{"n_layer": 14, "d_model": 640, "d_mlp": 1728, "norm_place": "pre", "positions": "rope", "attn_scale": 0.125, "init_std_down": 0.0, "lr": 0.00937, "warmup_steps": 200, "schedule": "wsd", "decay_fraction": 0.575, "steps": 6887, "dataset": "wikipedia_en"}
MLP neurons of a small language model. Each row is named by its layer, matrix (down: output weights) and neuron, and shows model dimensions 32-223. Each number is 500 + 40 x the weight over its row's rms, rounded and kept within 0 to 999. Numbers have three digits each. A neuron's up and down rows have the sign that makes its largest values positive.
After each neuron's rows, "raises" lists the tokens whose logits its output raises most directly, leaving later layers aside.

L3.down546:494531526451401559441522532514560490513541511558420461498634492490496495486510486508416513542524553507577491480515455487546565465493519476536481535482514480495519513547530462497513507575494536540484481383474455481489504472531541452500533463589462506529521516487602456444414446561528419459484429501475528519524504515504441476541563518486500485535595606469507509459498575497476447502506515501542520486455505448482432459550487456533562541485395502502503456523538545454433539500558462511505525546552534535524481461609520494502571493512516458485483488477644546486508573486504481586
raises: "teen", " others", " different", " separate", " weeks"

L3.down671:524503559518539429518445541490471477507509524478470556573525491507523522441517507481488577521479523488502499563479492497552490465490556452411435514465474487519502521476498478504561517525486490542481454555462523519432524466512535523474516479485457530475521459491487466465467539546450513578482503513533511555492401524458489557456537481491566538520483444575555438468478524536486397506502559515480584465515477561519470466495559521433549490526484467425502509522592456492479507564522481570491490511445550473464499563509506445484548474460505536468461451547488442491535500491535460503
raises: " follows", " well", "ado", " they", "king"

L7.down1445:510506517473463537570472592450488583459452456534533533525450466428492464580490536447595458598492508502449429585454496484499549495546501504485541467477430473493468545475438529431491543514469411478507544495485476506476456457466491491511515489502516511449519457489522430551489504571453507500434448490418532521494492536468557530498497599491464557474490457474496507463426545492546416455503578440514500556509492521490503526429480508476510510601448508526466494527538474484526569617491488507494534500475458471452548550499496446558546537486506447490512584561519532520479444521474557494
raises: " it", " she", " this", " he", " these"

L7.down1565:488518554537524462467476453615472493470543500508491472462512479523421461428485566478513468520554524505521514470478457545441517585507483525496590496480544565519435507493491533483475451381482523474477516484516484402491431494513468515567521473473486515529541512477529500498463500444479529506469540545446502469499487465484620449501489555568504490526553521461473540434497534482464507498455499480457483580537488458442511501501489526532536560531478527481453438611452504540491478537480429425583424454505547518461457480454468477493470481473537469425464540534449574507506523501558474494
raises: "eti", "ro", "lain", "ress", "li"

L9.down1568:505571557498471431497516501497552468490530430480538516441412459470428498516497541500518549442505537528523457503512586506471501511452451462547504508470534519510453472424442447462446538499483451558543491501464523532492510577524522487494468486531457477508475559462490490393569470454481505491495526505513546472523512520545496497433493487525453504531458482475540495439526521525439477473460488503469558490554553485498511509522450511490509457530483521522455446487520458542579511530390533508468504477498533518502472502577503488432532509427504543528447440470444474508433441486508488499
raises: " time", " point", " moment", " end", " period"

L7.down966:458537576384468552503538508523474492519448476430478374567510473506485560488484481513486516531452481513552502550521458485510486545497488485485415531518481431535509527476442491530571401501451410534503480473548487445454596429509577536489496448454465537505528533530454439454530463644577487434484523521490532442496485446446467499569514537486535500485555521472485516532493518452484497536534542512542466549457512561562454517532476589503533464524492466506469426410431485467541514519380562563513494458528439500471531479465463502463436455510554488486508520523478480432567496543431558510
raises: " They", " These", " However", " According", " It"

L9.down1150:554489454479497486468522525504475455489469608471550521495569515529511422503485507478517491527473484511530550533435531477474496504512499478484443464525552508511440562471529472565515509472505578469499492569554568523515529526525499554529410526517483484585493471510526470579479524511525457446525541504558503496583511557465461473485439488507513471491470453484569511528437423538511511479500521532445463523519564534498570400468510498468524479499567548510502442479540560514491518515526480535498572505500468518491557521514463490504435477466497594476513577503441461502491543447574447529
raises: " provide", " serve", " make", " have", " bring"

L9.down758:541519541463505524508503481455495447551567537462558556452474556438553507541441479500473544522497477492511522463540445486416441518489527558544415508442492469492444519507498473503471522532508497498542508447549439468554540535511462539503528458448564509505492462555482540464517514506513483531557569450433448447524502507478515505477502511498475480501437534577499499460408573471560496551590453464475456515561439475503456527480492580488537468481456435486432517496515494405515498527576539539482489469507510483492472520487538466497488476530473479508501517527549436494470485533489440566
raises: " candidate", " election", " Democrats", " Liberal", " Republican"

L3.down142:412525511518539511611489504479525453500602520544502532379479488499533426506601422470446524442531488452455501526518485489464507442454529510497571501520523492493490556502572504484466531528457502484505482506388509506480472501406498497421503551484488458508494525487492593464485515540526493487455515532592471468527544479521518509465545493505489467511483479523546531469543486516419477496490481538438474471486565480535493531506480489499476483517442518514545487413492457515449525467353443502563526427589543499507487524500529486506556493400462483484557541469461505507412460507488457577
raises: " same", " latter", " entire", " Philippines", " largest"

L3.down1309:512454519535491502496477517463543547469499460572546505456465443387462503511480493528512511524472411495508502504431482454461496583501456539537534467515474463507442470435498536513476555446519439484471474487576504505456519513493517530522497509531496444551551477551476453452490557498484537492454546479497459505530485443494529440552479556459502507508488484456556444512431540396470504470507552543516507476466512592475491521468533520506536410537504480499488447491484515496485507522493523508506588516556493431541471508471468524542473535553482454528498483482520474501467459512498482451
raises: "There", "This", " they", "wide", "It"

L9.down248:484522498477505473459506481547522531527490568520506489414595509520495480578447504560493498483405556474564514445519529515436488487491486484530545495515496490492448500487490483484484345585477526547523494512486453531518542409449587508473460520527492536514539553478521500477528487470524490543541513462576496475535497524433446482539500462498542543503527476475432486404492486428483558498455530553516491510555535553499580547428450560555496576522519438457526439487547465532523500457584499487457506530525531495579564553465490497505504560486445503520446499493469502542500527561546492439
raises: " April", " September", " July", " January", " February"

L7.down590:473458544536447532498562553531457458473475508479549511528534496581453529430513446492459554602492548530529472541468572502520486508521426570485520510467494524456477544513481523422488448483525489453477486528522483537466532492489465507494542549550405499498425448419551465466552500493484529489542509478489508520407545496482527493453551503483504452473442548554546536416464510536575508416511471448480485516488566554509485528486507515525458508560438482497488512540525577541510451460584492487542544598506466510527588523490482541499432462487519523452486535505499534528496498446550434471
raises: "ive", "ion", "ional", "ions", "el"

L9.down1504:494440485534535456485496574529547497607497566573431475540598447445477485481509523512560508544477534533543575507536463473559491508474482472495430541472615505489440435539532502439550524486501479425541480460518525597471501482511482535512470478562463567494502473491543450458480463526540513459576514515590516532478563483440578602524518479517466509513468527523519514443423460509555507428492504561528527498557547466419513454460424487530436494602490507553538451435468513499436467515457500493545487486491443510538528504489467505577471508494514457471480471539494492464534511540565492542
raises: "ers", "er", "è", " singles", "ing"

L9.down1616:424480399514512550553516513493474481476506480531532512451468542534601508451518461497471504506455498494544462523512530501497493537433517518597558427470523512491514537535498530527526496476488529504459482541531512553522500489452483523455484543477508407505460520513549393493427438532460467461492494518461464530464440569460541517496518492462479442437538535554499476560487540486468505432511471414417591507507537476518500530510493525425467511490530477470438562457512424416451531431434451494527516490509503545517475496540440471524520435479471534493457554527420500453597597484475483574
raises: "mann", "stein", "bach", "ert", "man"

L3.down1455:505526515495492504464525485479454517489482483579523473473520513509537462441407530451467456542423446479457469464510449458506453563515496460544527462471461468492438541495540518416514539452515486527504465470540494502480527407465462469509492492490484517558537487517439511565511503420499462567446517536475497556563488531528574497494474451475492513520489514501462437589436492519476499483500487472567531543449466507432528478518449561558497474539432521516505490478479496539416514554524536521531460501463553506541577452447516495440579540465434456514431496461489523486501470472482534499
raises: " pre", " Pre", "pre", " I", "de"

L9.down1670:499520455524507488515532549494467497514542507536484537532554513564518571482461498499441516560501481464496526502514525464514497501479518462476420563501527553527480461470535489524460564476460426445466467571442567464469497470520512537474452477490469481524550531494479496427481541503493545577492498418552517514484474471449488472509528510496491545457441433462470411473448500486494467496548547422506557433534503493568552538483549531490467485479508570385477480550598486428495518531470546542460488492444514466500473544526464510482505553425516572513510473601481497524546478479493497466
raises: " well", "sum", " opposed", " they", " follows"

L9.down366:471462468516510527458435542490516508442558540475515492492446497515474482543467478522505498511552501481500509514486436437506525428525504482454446516504451534576554505541497483450449438480480462486530432507465523512498539500451475482571555405518484421519566503453538445514456519455515471452538467405518525526529452549457463439555523446496432486523555471569518542463491522473490578487497465484490462522553516481550513456509540526504546495586348533461569516451561537538488429522549475494489546550448491545462502541550487427437520496491531492486544535452510525543456485498451580477
raises: " June", " July", " February", " September", " October"

L3.down474:464536492471533500544512474512526540466565518467463514497496463474490454486531455507458508481496512477515470453480515495501502489553457505495522473456522497439519569569539497510495472512462463549517535532469472515488561522517521523430469492515463522551554471537536531491543546494570476550528537504566493512508465529502560492575504560532564500512549481532541502453474528448477482476475480445567459512496465439564512522481490436594526499478365495544477451482522524514452527528512502510503429427561514471485521462454469442443570527485465510512508450538494518501466457490492461489
raises: " same", " entire", " original", " latter", " previous"

L7.down112:510479525465524463477481511512557474453413517502479483568502497521438525571453518484558479575501474534468516570490522438573495568509581507497541526506510530496445435464499539514502470480490476539531396557520375484487502495454442479508550495507500553474542527486540548465493455479429539403514515620521444468446558523468491488491503543519517487455535470524560471505466507526528534480580495529535471511496490493528434469559479524553539549427454524482516426462496525543480531528563473499539490414498475567466538521445432506508529484445531545465561484502490509484522487473422562464
raises: " however", " therefore", " these", " they", " this"

L3.down1539:462550435424504501448563497492511519489507417550472457633438494475524532459464506532530460538420484522541445463550500505463482594476506534467486515450495485495525496490525491505578520475567562515518499577479525445472499515578486482454551470476505549513476551542525486537537570556539529453452527468485474462449400437447462485553476457462495521511557494394535512554558581541494509529478559530458502492534546478489469496456455499498489506440417513447496516486500511455514472504438510534502477495576396544468526476485488511484463493523490506448431490556507474574554488463482571473
raises: " According", " This", " Therefore", " Although", " However"

L7.down487:547519435492493463521557457496493409522532550604528628493477537530547451583458487445514498537402470507545481524505444492511495527524429459442430495497556502500474535496537492519510531478531525458420474588524514523524498467450417480525436526473531457500512459496535444574511482556474430487520461541589486511548518534484504493519483459457467485439509477487524555472431423573482542463455494475436562514452479510502522430510565458424489483452572465480554468457445523545485471505555450467503529544498524516489550528499507526446503450456483586469529581476506503512519519492471502454
raises: " remain", " be", " have", " operate", " come"

L9.down926:513504532470499482469497510515559455475502537498482532471501492451550525520551523578416539467534524496505471447565464439578520491507476489523468522534477464461494512582518485533469530511499451458425491505455479552545470447549411483422528489497520477520482521555458505491533560528459483496481501505482419493437479427497501509461507503550453471481442484464467456537527446536471497440552428526544539546529530562533506537487497483433444549413505447511512550566415488478413536529576537445547489421566472388580492528542496491414481571495493551517555471506557568481590538453522458514
raises: "d", "rs", "r", "hall", " based"

L7.down74:432467511520528498605469544527500416485507543551527548565506505545477535493436484502421552528507550523510503571491456534538482477496560507456482539493474589540453500478509549510464563532462470505454567557461592493456504389470497489513437524465500474549467458486476484419482516511455488550522482559535474585500462468421554546494476518445500553506480484473504417490463508496393513575519489525522492470482491499561533514457537477502485497486474466434516504544551526447528503559502529497453532483495479438472555451493529491508502524428460551501429479520493449533529515521595492473
raises: "sum", "ym", " they", " well", " needed"

L9.down413:511473484474462514477521511497501478474479478613528537459526528544475465559484521520545503518478456459505514480484510498421562511480478551514481424527568472478478532503505519610511536427507440536488551491485402477543515530477463471500555508517495502520515474497506476539507523491515468471477477485528508495430453566532510505512471485432465495447455459485474503494515462542524571485472425504511518493557465429551527498575540535405479456557478526507489500507502528495480503425494530519468503499479467615516509579522535530583491511464479558516494484541553551565512474511491474509
raises: " include", " be", " require", " have", "ol"

L3.down1403:536503535514537548473451466562449455473540532476571570464531493534486497490462579534583510550440478515508492496407513485515503539534584499525466478515482526514476551528527501573499518513509508448461501583511483525576517512508498500490526546470509483550505486478484485544488517444475528449501516514468510515505475527537525511491531546387510493468469454465439484483491444524512486478467505498527511538562455501547528393402536558424488505456532563462495459515478513486518503418481520490541490546540454546517624527527427465500524511481520691525491538529513479530513570468584511546
raises: "uch", " represent", " provide", " make", " be"

L9.down998:516441478553532596506533475492517533491532491483450543502506463560544518536527497504544503435543524482493534555472509518479474516543503499487477566503442496465477421388472447516422513524435524499487448526474534538555458494474502515429511537494528494441565511430517513500501497456510478456442484555512443520531499578405467514573470515551469497477613435472519454496517466458511479453511600510503414461555496508537505412396559555461497511554446486492489464453487593543458528523539495518513487555519526495476494486548529501438548498495550522523577592479428563492495531474487554473
raises: "mor", "mo", "die", "dic", "chan"